config.yaml
d_mlp: 1536
activation: "gelu"
norm: "layernorm"
norm_eps: 1e-05
tie_embeddings: true
optimizer: "adamw"
lr: 0.000411
beta2: 0.99
decay_fraction: 0.591
train_tokens: 461700000
steps: 7045
dataset: "wikipedia_en"
MLP neurons of a small language model. Each row is named by its layer, matrix (up: input weights) and neuron, and shows model dimensions 80-175. Each number is 128 + 24 x the weight over its row's rms, rounded and kept within 0 to 255.
Before each neuron's rows, "fires on" lists the tokens most often at its 100 highest values on Wikipedia text that the model never trained on.

fires on: "\n", " |", "9", ";", "5"
L7.up1147 [169 129 143 166 116 164  90 162 113 136  99 148 152 145 149  77 112  81 115  67 121 151 126 157 139 123 139 105 123 131 181 114 122 142 133 118 137 140 114 124 101 111 135 162 121 152 107 135 150 109 124 112 134 125 137 135 105 137 181 114 152 108 100 131 130 116 127 129 118 159 173 160 110  79 103 163 118 140 136  99 130 143 141 117 138 109 133 119  79 105 106 150 144 119 115 166]

fires on: " c", " 21", " North"
L2.up140 [113 114 153  85 119  98 145 117  99 116 159 127  95 103 147 102  86 117 120 157 102  90 143 141 120 188 134  85 125 115 137 141 112 118  96 138 174 110 117 122 130 145 108 103 126 106  88 121 134 132 140  93 115 110 142 171  85 104 129 139 154  97 137 141  97 164  96 148 191 150 109 135 146 126 109 118 139 112  99 106 104 140 152 105 153 134 165 130 106 101 130 141  99 136 150 128]

fires on: ",", " of", ")", " or", " were"
L4.up616 [119  94 124  93 158 160  99 133 110 127 136 124 125 111 107 138 121 127 161  94 182 155 121 108 128 138 151 147 127 139 112 134 120 154 132 136 115 126  87 181 120 121 128 172 193  87 131 120 147 138 133 149 175 147 137 138 123 129 162 173 115 120 111 147 123  97 143 125 131 123  73 174 127 155  79 126 122 131 110 177 100 120 169 103 128 126 111 126 136 167 156 129  96 107 143 135]

fires on: " of", "al", "or", "ar", "ur", "–"
L7.up1014 [107 113 150  73 126 185 120 130 162 140 102 159 100 125 146 134 114 132 158 131 126 133 151 121 135 158 140 196 127 113 101 133 121 130 171 122 124 155 127 167 135 124 120 122 164 124 103 116 110 138 175 113 149 154 125 130 130 124 185 142  76 161 141 121 132 136 155 169 120 135 133 129 100 147 116 139 178 102 152 158 122 143 131 137 146 114 142 122 113 130 134 126 111 113 151 140]

fires on: "\n", " in", " ("
L7.up1119 [160 128 166 132 115 134 164 109 112 135 123 170 129 144 122 140 111 134 144 134 114  49 140 121 174 149 124 157 121  91 110 116 124  73 131  92 145 131 133 129 143 173 117 111 123 105 114 166 137 100 135  96 136 152 107 118  75 127 146  95 149 158 154 117  96  88 100 123 114 133 142  68 112 116 101 135 144 124  85  66 185 119 126 136 109  92 126 169 134 152 125 126 158 103 137 102]

fires on: ":", ")", " by", "\n", " for", " from"
L4.up873 [129 146 114 174 134 147 174 142 105 103 161 128 105 142 132  99 117  88 128  74 103  92 108 133 101 100 112 116 133  96 166 145 123 102 156 135 114 138 140 119 139 147 104 143 130 139 118 147 157 123 118 147 118 131 132 135 134 120 158 120 218 166 146  95 156 125 133 132 117 150 121 118 140 131 135 138 174 131 140  68 130 158  95 138  69  57 113 169 133 128 177 134 109 104 132 135]

fires on: "c", " the", " Luc", "uc", " Vincent", " non"
L2.up1185 [129 132 121 135 144 146 120 115 105 117 100 109  88 161 116 126 151 145 119 137 115 102 130 148 121 134 130 132 160 150 153 106  95  97 138 169 127 119 107 186 115 106 101 111 137 153 103 131 141 119 190 149  96 129 103 165 152 142 133 189 103  85 155 138 137 142 164 118 117 144  83 128 110 146 107 147 143 110 151 131 147 160 142 124 165 155 156 154 111 139 107 149 119 145 125 121]

fires on: ".", "°", " of", " |", " 4", "′"
L7.up664 [139 113 179 135 114 116 130 152 179 131 144 132 135 148 131  86 104 105 117 123 160 124 135 142 155 148 121 122 191 104 123 111 163 125 128 122 125 117 101 173 153  94 113 127 113 155 100 107 150 135 165 133 129 153 118 152 158 144 165 128 121  74 129 125 134 173 138 149 175 135 113 123 107 102 115 144 183 138 111 108 153 156 149 127 128 134 144 144 123 125 122 142 103 124 138 133]

fires on: "==", " for"
L4.up1402 [ 61 149 154 124  91 123 186 137  91 130 137 127 143 164  97 131 117  81 112 111 116 117  99 142 143 147 146 166 117 138 148 122 148 137 142 108 133 151 110 144 117  90 147 127 107 118 132 100 145 128 125 123 118 160 138 150 109 141 139 103 232 149 172 150 108 147 121  93 107 138 149 151 174 118 120 145 129 120 116 134 117 126 179 100 152 163 159 131 123  86 132 148 118 120 135 174]

fires on: ",", " of", "===", " ==", "v", "=="
L7.up121 [110  98 127  90 142 137 144 191 125 107 146 137 114 119 100 152  78  88 142 110 136 123 113 144 126 151 141 134 170 111 149 119 176 126 129 132 130  83 121 140 151 152 139 143 187 134 129 111 114 149 108 139 141 133 135 114 134 106 109 211 108 133 163 139 125 133 125 149 154 117 110 150 140 172 147 116 110 100 108  81 152 148 147 129 200 117 119 149 136  96  90 116 127  91 125 108]

fires on: "r", " may", " High"
L2.up1423 [119 129  85 139 118 110 146 150 167 129 144 102 143  84 123 160 104 116  94 107 118 127 124 153 135 111 165 135 134 112 117  98 110  78 125 143  90 131 134 182 129 182 124 141 153 153 145 111 177 103 106 130 178 158 110 113 150 133 169 126 170 128 112 108 115 141 109 155 165 146 125 119 147 122 141  99 107 142 126 156 128 121 123 125 114  87 109 126 117 122 158 115 130 140 146 144]

fires on: " ==", "==", " various", " several", " major", " some"
L4.up803 [110 149 117 124  83 121 138 134 124 124 135 145 139 128 133 144 126  84 151  85 128 137 127 161 139 211 160 132 112 127 125  89 161 135 147  75  93 120  88 138 130 183 170 140 116 154 139 135 122 142 116 125 114 125 126 114  93 123  96 122 148 137 117 135 110 104 144 139 130 141 136 118 176 136 123  95 127 117 104 163 155 119 179 124 147 131 167 152 169 117 112 133 140 102 135 101]

fires on: "\n", " |"
L7.up1458 [115 142 109 172  83 107 174 110 119 158 137 123 178 145 160  83 133 127 111  88  93 133 157 157 136 107 152 137 160  91 151 116 144 155  96 159 102 131 139  98 128 141 119 115 140 135  85 160 112 116 136 136 146 152 147  93  90 131 136 102 142 154 137 109 104 121 140 157 133 142 157  69 106 137 129 129 129 181 113 116 151 146 140 154 109  71 156 146  91 145 116 115 115 109 122 103]

fires on: ","
L7.up978 [129  59 109 136 136 161 134 139  98 139 117 122 121 130  64 157 129 111 120 111 111  82 122 149 122 141 160  96 121 148 143  89 107  87 124 163 149 137 112 101 137 138 135 159 141 116 100 116 134 119 140 107 160 116 109 138  73 128 147 167 119 113 120 112 117 123 104 153 148 147 173 146 113 113 119 165  97 125 164 110 120 162 125 142 139 134 142 125  94 108 100 138 149  99 123 158]

fires on: "\n", " government", " model"
L7.up1048 [126 109  98 122 106 120 135  98 146 144  93 154 171 119 120 125 150 132 121 122  54 106 151  86 165 125 166 150 123  83  93  92 101 106 102  98 130 109 153 135 138 111  91  84 139  96 115 112 103 136 159  95 109 113 125  98 135 144 110 160 141 147 144  94  86 114 119 141 131 163 144  57 158 120 119 127 114 152 135  80 150 162 107 125 119 110 116 168  94 152 141 108 109 121 134 157]

fires on: " Q", " Road", " Gan", " Khan", " II", " UTC"
L2.up417 [165 119  81 131 145 134 135 163 161  83 115 105 117 153 161 118 151 119 107 115 101 108 133 141 102 106 148 122 160 138 126 116 148 139 160 124 131 148 137 130 134 180  83 107 134 130 125 191 117 106 133 130 150 163 101 142 113 160 161 112  95  71 143 108 143 145 153 148 133 103 109 103 104 111 123 176 145 125 110 145 113 120 145 132 126 138 134 137 139 123 162 118 159 129 135 170]

fires on: " but", " ==", " during", " make", " ====", " if"
L2.up1524 [115 115 158  97 110 149 133 148 160 107 140 192 127 129 145 117  85 112 115 107 108  84 118 151 112 130 159 139 161  98 123 169 126  75 134 175 170 109 107 142 155 121 148 107 205 132 144  99 152  78 124 128 122 150 112 135  97 115 149 211 115 135 138 139 140  92 116 127 127 170 141 135 146 164 127 157 159 182 116 107 176 102 141 112 121 111 136 148 125 112 125 130 131 137 135 141]

fires on: "'s", "/", "'", "ec", "re", "ver"
L7.up796 [163 180 165 112 153 152 160 105 139  83 132 155  57 183  88 119 136 139  93 132 136 115 167 122 136 115 140 163 142 139 135 114  95 133 114 145 152 131 147 165 114 145 135 155  93 153 104 140 115 126 157 143 127 127  92 177 109 127 121 109  99 157 137 151 147 116 148 160 107 131 142 120 106 155 118 130 104  99 131 142 167 129 121  91 146 130 133 162 121 123  73 116 162 148 168 152]

fires on: " to", "."
L7.up452 [141 116 136 130 123 134 126 126 151 155 165 112 141 127 137  82 164 102 124 155 120  97 169 117  89 136 142 178 180 103 152 125 138 114 116  88 154 121 162 124 115 103 137 135 194 128 160 125  84 125 122 163 130 122 133 139 171 116 112 151 128  97 121 141 150 191 126 164 112 152 139 162 150 134 146  92 204 137 105 118 145 149 126 151 134 120 105 131 128 120 166 121  90 135 139 138]

fires on: " in", " In", "."
L7.up1460 [151 118 152 109 115 142 127 115 160 129 160 121  99 113 138 154 139 124 110 180 110 118 126 117 135 121 132 195 153 111 120 159  84 146 106 165 120  99 154 178 152 140  66 102 159 153 141 101 106 134 130 141 121 122  97  82 147 116 100 119 117  89  97 177 109 113 151 127 141 144 140 133 154 135 124 120 124 123 139 108 161 117 142 140  88 132 132 114 120 174 135 150 119 172 110 120]

fires on: " N", " An", "un", " Lin"
L7.up636 [174 166 155  82 138 141 145  92 138 132 113 107 126 103 172 105 124 118 150 101 115 118 168 139 111  73 124 143 129 136 150 104  84 118 107 145 182 105 106 199 178 109 144 128 116 101  96 100 104 121 189 155 106  97  87 129 142 108 124 109 151 115 141 170 114 133 115 106 171 149 159 135 106 113 103 102 117 108 119 133 130 150 111 135 114 111 172 125 170 111 139 135 155 128 130 104]

fires on: "ed", " In", "isted"
L2.up564 [136 147 175  79 104 155 120 134  86 141 144 136 115 118 142 122 132 154 135  76 114  75 163 107 138 163 106 179 144 120 122 142  93 155  79 141 154  92 115 190 153 133 132 127 164 129 140 125  96 136 134 122  92 137  81 117 122 106 111 161 118 105  96 155 104 128  74 108 120 163 141 157 150 118 106 152 140 103 150 115 179 156  84 137  95 117 115 144 126 140 141 105 159 138 102 117]

fires on: " |"
L4.up958 [158 127 153 170 152 119 113 116 125  88 136 149 124 132 114 124 120  88 127 118 122 101 111 120 116 120 161 127 111 132 166 121 123 131 112 160 158 110 127 183 141 132  73 157 124 171 131 115 166 143 131 116 166 167 112 133 121 140 116 176 160 107 121 113 130 119 101 113 153 133 131 116 139 148 131 136 117 139 135 129 154 129 151 125 128 110 128 149 137 128 162 119 115  96 100 129]

fires on: "ys", " dis", " Dis", "per", "yc", " Global"
L2.up696 [105 166 125 114  98 122 163 134 109 128 129 163 125 113 117 145 111 143 127 121 157 153 122 157 139 127  93 147 113  91 140 133 110 169 140 126 145 131  88 139 106 136 142 112 130 128 144 128 129 109 118 158 110 135 152 103 124 100 108 191 106 144  85  97 125 152 170 140 130 119 106 173 146 148 126  83 131 120 142  83 183 119  76 135 141 142 127 153 122 137 176 126 117 119 140 138]

fires on: "–", "-", " ", ",", ";"
L7.up604 [115 129 111 117 150 123 144 128  83  97 125 145 130 104 121  90 134 130 150 117 129  73 113 120 126 147 137 118 147 156 133 122 114 129 106 179 128 100 137 109 110  87 140 131 110 126 121 121 188 124 120 144 135 144 123 132 160 129 133 114 170 119  90 153 123  77 118 107 129  94 101 135 123 145 107 150 125 137 120 129  98 137  61 110 156 145 172 107 112  77 158 103 146 133 142 165]

fires on: " V", "amp", " upper", " world", " top"
L2.up729 [ 99 125 118 139 119 131 130 150 114 123 131 137 146 120 121 141 148 142 159 183 128 134 146 128 135 102 111 162 172 100  87 123 146 105  95 103 120  80 116 136 127 139 122 139 115 117 101 137 125  87 107 196 151 118  98  86 152 113 128 104  94 126 137 169 116 115  93 118  98 118 129 129 131 115 175 137 150 132 103 110 161 122 149 118 149 147 154 118 157 135 117 114 141  85 150 137]

fires on: " of", " from", " at", " for", " with", " the"
L4.up670 [175 130 143  80 154 130 140 133 144 166 101 167 111 110 138  80 144 114 145 117 109 110 104 113 100 121 127 165 123  71 121 133 152 131 130 128 132 129 127 139 125 129  95 125 164 146 120 131 122 143 110 147 140 157  97 124 120 118 136 149 110 121 129 112 140 127 133 155 112 172 137  99  82 150 107  90 102 154 130 147 184 128 205 123 136  82 120 167  90  95 157 111  70 111  97  98]

fires on: ","
L7.up1401 [162  95 138 188 133 154 159 163 117 126 135 127  97 129 108 133 116  81 117  65 102  69 112 134  90 164 153  99 150 125  90  97 103 102 100 163 139 112 152 150 142 140 147 148 142 113 101 140 147 117 156 126 124 154  97 133 140 121 139 135 124 108 134  96  92  84 117 172 133 158 148  84 113 126 155 154 136 116 100  83 167 160 139  77 117 109 117 107 122 115 124 149 151 116 136 146]

fires on: ":", "ac", "it", " History", " of"
L2.up1299 [153 101 132 122 109 133  97 122 107 125 107 160 135 142  84 105 100 164 143 119 101 158 149 155 107 152 146 139 123 162  77 121 129 103 146 127 150 143 128 134  93  80 107  79 113 131 126 152 158  72 141 140 101 133 103  93 122 125 116 166 156 102 146 100 144 122 160 126 120 138 153  77 144 126 100 156 124 133 131 132 133 149  86 118 132 126 160 109 125 141 126 137 141 129 124  99]

fires on: " are", " may", " Division", " should", " le"
L4.up1257 [138 137 132 141 167 124 131 169 105 107 129 116 155 139 125 149 114 128 120  99 148 105 118 135 149  87 125 118  99 136  91 135 120 117 111 132 130 130 118 148 154 167  88 146 149 143 136 147 124 100  73 120 169 135 134 119 126 116 133 104 165 134 141 117 111  80  86 123 138  99  90 140 122 126 125 103 117 110 138 104 167 141 154 115  84  84  93 170 145  81 162 114 122 162 137 131]

fires on: " may", " should", " would", " —", " bow", " cell"
L2.up679 [167  83 130 130 129 115 107 110 160 108 111 106 100 136  73 119 138 125  98 131  92 134 125 134 156 121 180 123 116 123 141 116 155 142 123 125 117 113 103 154 100  93 108 126 109 112  92 184 131 129 153 113 152 101 147 104 127 145 115 117 144 112 150 114  74 111 150 149 127 135 129 138 155 150  97 166 145 145 107 133 136 155 156 121 150 121 133  90 141 211 131 163 174 107 151 130]

fires on: "ab", "iv", "v", " no", "ra", "tra"
L7.up213 [145  99 159 143 130 135 159 137 175 117 150  94 131 148 144 121 128 130 123 154 120 103 124 188 114 191 168 157 136 142 107  88 129 123 118 163  88 134  73  94 132 155 107 134 127 166 166 119 110 151 126  93 124 134 113 120 132 116 121 142 119 143 135 138  80 130 181 154 159 112  77 133 145 133 115 184 137 136 121 109 132 117 143 141 147 117 138 146 105 160  99 145 125 130 113 137]

fires on: ".", " n", " N"
L4.up1509 [143 130 159 120 156 134 123 110 119 121 133 137 106 102 196  89 145 136 125 128 108 117 144 137 156  96 117 145 168 152 139 115 107 135 133 115 123  94  97 137 145 128 116  93 128 125 154 104 131 140 118 142 149 125  89  89 126 129 113  97 137 108 137 119 125 135 119 132 189 100 113 136 146 117 166  72 120 100 134 121 140 145 153 165 126 108 144 156 128 155 112 154 119 156 128 120]

fires on: " |"
L4.up158 [137 125 188 126 155 140 142 157 119 104 143 121 150 128 133 128 115 110 116 125 110 121 131 133  99 119 158 104 174 121 186 147 108 139 133 107 181 125 106 131 124 109 103  97 120 138 135 124 131 154 145 101 145 168 150 128 145 113 150 134 167 124 110 138 142 150 141 133 135 123 100  99 161 161 121 154 157 165 115 151 156 142 142 145  94 122 141 139 144 142 141 140  94 102  91 150]

fires on: " after", " After", "-", " before", "After", " to"
L7.up70 [139  95 110 136 116 146 111 160 122 114 125 141 149 115  56 126 111  77 108 119 134 128 137 138 160 101 138 131 143 117 156 116 151 156  99 176 141  82 120 182 199 159 157 118 147 117 137  92 138 118 115 146 138 168 106 150 112 122 140 154 146 116 143 127 126 102 113 146 141 112  70  99 148 155 116 143 141 158  91 134 132 135 168 104 116 144  78 156 199 129 144 130  99 129  83 140]

fires on: " |", " votes", " 1", " by", " in"
L7.up376 [130 129  97  77 124 121 194 130 152 150 194  96 125 149 172 105 176 100 109 117 120 129 111 116 138 114 144 112 184  74 126 133 156 127 125 127  77 136 105 179 124  98  90 117 136 164 128 148 108 134 129 121 140 112 110 131 151 123 170 129 174 116 131 110 114 152 143 128 142 173 132 108 119 145  89 113  73 144  99 130 109 166 164 142 112 117 136 161  70 150 107 121  88 112 158 143]

fires on: " had", " m", " has", " s", " g"
L4.up865 [132 136 137 116 144 140 131 153 157 134 108 130  90  76 115 110 128  89 103 127 120 100 142 144 151 169 123 105 143  87 131 128 139 132  93 151 148 112 136 142 124 125  96 152 141 122 148 164 128 115 165 139 140 128  90 136 141 129 183  99 142 108 113 174 137 138 122 125 119 109 142  99 110  78 113 134 168 127 100 150 137 138 146  96 131 129 136 140 137 137 162 134 152 149 124 149]

fires on: " and", ",", ".", ";", " He"
L7.up1359 [128 122  94 148  93 166 167 102 124 121 139 158 130 140 156 134 141 128 130  93 123 101 100 146 160 143 126 125 114 149 131 155 129 159 136 109 183 151 134  96  96 107  90 161 153 123 126 138 148 117  99  96 107 170  83 118  92  90 161 112 140 149 129 117 140 133  77  99 145  79 170 138 155 163  83 122 134 164 101 143 145 152  48  84 123 118 125 146 101 144 123 116 118 155 116 156]

fires on: " such", " Bl", " be", " Panc", "'t", " now"
L4.up291 [108 123 144 106 148 113 105 110  93 102 134 149 116 151 111 143  91 144 143  86 114 165 105 166 122 156 150 144 130 152 159 129 136 137 100 139 135 129 185 143 134 143 158  98 138 134 151  78 113 146  86 144 143 143 146 136 110 144  87 160  90 114  85 126 103 127 168 129 156 113 132 103 142 135  77 115  80 133 140 116 116 117 101  81 104  98 148 129 150 141  84 160 105 110 139 137]

fires on: " S", " ", " known"
L4.up173 [130 130 167 117 130 128 133 103 114  96 109 134  93 138 115 150 108 117 134  98 106 157 118 165 151 120 133 133 169 147 134 116 147 125 105 148 122 103 154 130 163 116 107 101 142 103 118 120 189 116 114 161 115 113 134 139 147 131 102 104 160 102 133 185 122 141 152 129 157 118 149 115 110  84 148  79 171 143 132 105  99 151 119 131 155 121 103 115 137  48 125 127 106 117 133 147]

fires on: "C", " be", " c"
L2.up766 [134 146 109  68 132 141 119 130  77 110 105 149  61 110 118 110 113 109 132 166 132 131 134 146 109 135 140 129 130 138 143 102 122 108 134 122 144 132 140 136 153 126 118 146 135 127 111  71 153 167 185 108 155 111 103  79 105 108 122 146 154 145 119 126 129 150 163 171 169 139 180 119 131  92 126 144 130 115 126 114 131 138 139 128 156  85 169 142 138 112 116 142 111 105 131 129]

fires on: "F", " Report", " Won", " Nominated", "equ", " W"
L2.up730 [142 115 129  88 112 159 133 142 155 140 162 121 143 144 127  58 144 163 167  99 165  87 170 132 126  83 158 111 153 175 176 109 105 112 113 134 150 101 141 169 112 129 124  88 134 136 140 135 127 146 117 150 172 121 107 140 141 130 157 107 104  92 144 134 114 111 164  98 127 119 158 131 131 152 117 200 142  99 166 162 106 138 113 104 144 141 123 127 123 157 103 167 103 156 112 149]

fires on: " m", " st", " g", " w", " d", " can"
L4.up696 [145 106 125 105 114 124 115 110 146 109 121 147  85  83  90 133 126 105 161 111 140  99 151  92 177 101 136 119 180  93 157 117 143 169 108 133 164  98 129 111 148 153 121 144 123 151 158 114 116 106 151 137 139 118 126 146 109 129 155 120 130 119 112 128 138 134  82 130 198 129 108  84 148 146 158 135 117 117 130 118 148 129 115 116  86 119 120 111 132 115 144  88 149 123 134 159]

fires on: " to", " against", " in", ".", " over", " with"
L7.up323 [149 138 136 105 109 100  87 137  86 104 161 160  98 144 163 159 111 123 138 150  88 137 105 123 119 129 122 149 137  66 131 116 150 197 140  92 188  91 143 124 159  91 140 137 137 157 115 117 120 133 104 112 150 132 128 141 128 121 143 146 131  97 102 143 124 177 113 165  90 145 113 135 132 116 111 150 154 213 128 107 165 145 123 172 112 128 115 120 114 159 116 118  99  99 143 153]

fires on: " from", " T", " for", " in", " or"
L4.up689 [131  97 138 111 185 120  88 122 146 129 111 117  58 130 142  56  82 107 136 137 108 107 158 122 129 100 157 118 115 106 111 102 144 170 106 156 180 106 109 150 101 138 108 118 165  97 126 135 138 122 141 130 100 118 123 130 129 126 135 119 124 139 116 132 111 114 124 133 160 148 166 121 125 125  97 127 145 139  83 125 143 153 132  77 169 138 129 171 126 129 138 110  69 156 119 156]

fires on: ",", " of", " at", " de", " –", " ("
L7.up875 [128 127 126  88 127 130 154 103 101 118 111 136 134 155  85 111 131 116 171 104 139 136 140  90  97 121 136 150 145  92  86 140 103 147 128 100 144 110 103 150 149 132 117 108 152 113 159 151 126 143 139 102 139 135 129 123 134 115 122 115 134 142 175 114 100  77 157 137 136 105 148 137 117 128 114 128  82 118 146 137 133 112 127 109 107 121 105 126 134  83 177 105 104  88 147 146]

fires on: "-", " Democratic", "|", " and", "ing", " to"
L7.up707 [109  98 150 106 157 142 116 132 163 120 182 113 144  45  80 141 124 119 118 107 102 147 120 156 169 155 162 163 114 146 121 143 121 152 114 139  99 122 149 128 125 125 170 123 121 101 104 115 150 137 124 131 115 123 124  90  93 126 128 123 134 151 109 118 133 142  77 135 139 133  96 105 124 128  97 129 165 134 107 162 151 149 149 136 134 140  68 116 125 124 126 132 107 159 108 103]

fires on: "ub", "ton", " 2023", " 2005", " 1951", " 1934"
L2.up1040 [130 141 150  75 139 114 153  91 115 116 186 114  78 105  94 111 122 130 123 101 132 140  79 147 132 100 147 136 164 132  97 123 114 166 165 118 129 126 112  98 103 159 109 160 159 129 160 180 121 137 104 139 143 131 154 120 152 124 179 145 169 133 124 145 134  82 191 132 130 107 131 128  77 109 149 113 127 116 141 135 116 114 116 137 121 131 121 127 104 132 109 122 155 126 135 115]

fires on: ".", " |"
L7.up807 [111 124 138 162 124 160 171 123  85 109 141 115 123 155 119 116 111 112  83 146 110 140  95 130  94 138 141 185 156 150 152 109 133 134  79 123 131 135 151 188 110 181 123 125 133 174 102 129 108 125 150 147 149 143 114 167 117 107 154 126 115  93 142  95 116 130 136 158 159 111 156 162 119 100  96 142 123 168 131 159 127 133 181 172  93 108 189 113 125 103 151 158  80 117 118 148]

fires on: ".", " of", "–", ":", " and", " than"
L7.up580 [116 130 128 135 157 128 157 145  99 137 139 116 133 116 102 118  85 136 116 143 128 141 109 163 137 114 101 112 159 136 141 145 101 114 107 144 138 149 150 155 151 128 142 107 180 143 122 111 120 125 161 120 149 109  88 150 128 127 182 103 120 127 147 120 112 140 112 129 148 133 135 116 124 112  81 139 115 139 132 142  97 144 115 122 104 176 151 134 132 138 133 110 119 114 132 182]

fires on: ",", " of", "-", "9", " |"
L7.up751 [166 107 133 150  99 105 113 177 125 109 129 112 141 121 136 126 147 109  89 118 127 139 124 121 170 146 152 102 139 131 173 113  94 112 121 133 138  77  99 140 131 107  78 110 120 139 116 112 144 129 129 145 132 138  96 148 143 124 139 119 146  62 112 155  78 137 121 123 161 154 127 151 147  97  88 115 168 148 121 111 109 120 131 132  94  98 155 125 115 147 154 105 104 126 123 177]

fires on: " run", " Man", " Band", " those", " Los", "ant"
L2.up581 [120 155 156 100 122 119 105 159 132 133 170 108 101 126 150 147 106  92 151 141 137 164 113 162 108 118 108 121 137 145 158  92 166 128 113 101 143 132 110 143  94 153 118 147 111 131 154  91 102 176  81 104 111  99 165 180  87 137 117 101 129 122  87 130 139  98 139 104 107 117  99 121 112  70 109 156 108 127 147 114 139 168 117  91 118 118 139  97 120 131 176 126 140 115 153 153]

fires on: ",", " |", "\n", " also"
L7.up212 [143 154 111 135 111 147 153 157 162  86 147 135 124 128 131 101 123  85 135  75 128 132 134 148 125 133 156 125 120 132 143 124 111 102 111 135 129 160 152 194 134 152 130 154 127 128 142 126  92 153 119 118 146 130  79 136 125 133 146 131 129  80 113 102 145 105 139 145 155 113 126 141 102 152  94 147 138 135 129 134 155 149 178 123 106 118 139 135  88 125 147 196 148 126 102 138]

fires on: " by", "us", " to", "or", "ian", " |"
L7.up737 [139 112 147 103 133 132 102 113 168 141 186 118 124 145 102  95 150 108  98 158 131 137 109 127 122 127 157 166 152 108 146 141 135 132 160 109 109 122 115 161 160 136 114 109 139 142 100  71 110 165 107 172 108 124 138 107 151 107 150 144 126  94 151 129 125 113 157 133 150 136 164 116  94 153 129 105 120 136 102 106 148 126 140 130 128 114 155 122 106 179 133 131  93 143 124 146]

fires on: "al", "c", "ac"
L2.up1368 [127 138 110 137 139 128 105 105  85 138 105 170 121 106 161 169 114 142 108 151 104 126 144 187 134 148 139  99 116 145 144  92 124 112 151 143 172 124 121 164 102 100 129 106 122 154  89  82 143  96 147 132 112 133 131 144 150 156 116 164 100  75 146 123 116 124 151 122 149 129  85  92 131 132 129 121 123  98 123 174 126 118 159 116 149 144 143 115 142 122 154 133 109 144 136 164]

fires on: ",", " the", ":", ".", ")"
L7.up287 [116 111 136 158 106 138 186 117 146 105 171 109  95 107 110 119 181 117 139 148  90 116 103 123  90 144 134 147 144  86 110 122 117  86 122 130 147 100 141 122 105 145 108  97 131 134 126 134 113 105 100 143 128 134 101 147 129 126 171 132 153 122 113 156 105  98 148 124 151 120 136 116  95 154 129 139 147 144 120 127 141 162 100 134 146  95 126 159 137 134 161 106 121 121 115 158]

fires on: "\n", " ;", ".", ")", "/"
L4.up988 [127 116 141 147 143 167 169 111 121  85 125 136 128 162 150 129  94  98 131 145 138 121 131 144 117  97 121 135 106 147 162 146 110 173  94 127 156  91 133 169 134 129 114 126 144 139 133 113 151 123 142 127 140 147 106 144 127  99 111 127 105 125 113 141 142 134 117 154 114 138 115 116 134 115 136 147 124 123 157 142 163 177  95 132 128  99 177 127 139 158 118 176 129 169 117 140]

fires on: " and", " also", "bi", " She", ","
L7.up804 [118 136 128 114 113 129 136  93 146 121 140 143 135 112 116 149 144 146 123  83 141  95 111 134 104 162 157 156 115 133 133  94  88 132 131 137 117 167 109 151 132 127  67  90 167 109 107 137 116 115 104 117 126 164  95 122 114  79 129 128 105 132 117 136 103 142 141 138 180 106 137 109 111 157 132 124 143 137 103 161 194 113 114 128 161  96 152 103 102 110 119 135 130 133 132 195]

fires on: "-", " to", "est"
L7.up225 [ 92 157 136 163 150 148  98 144 100 115 146  72 135 103 117 112 125 138 137 150 105 154 137 107 146 114 127 114 196 102 106  98 118 113 138 111 113  93 115 116 153 129 108 127 163 129 117  82 126 107 197 149 145 108 122 156 129 132 118 139 101 122 122 158 160 173 155 141 153 125 175 126 189 112 149 117 167 135  88  93 108 131 102 133 105  56 117 116 171 121 209 147  81  81 132 144]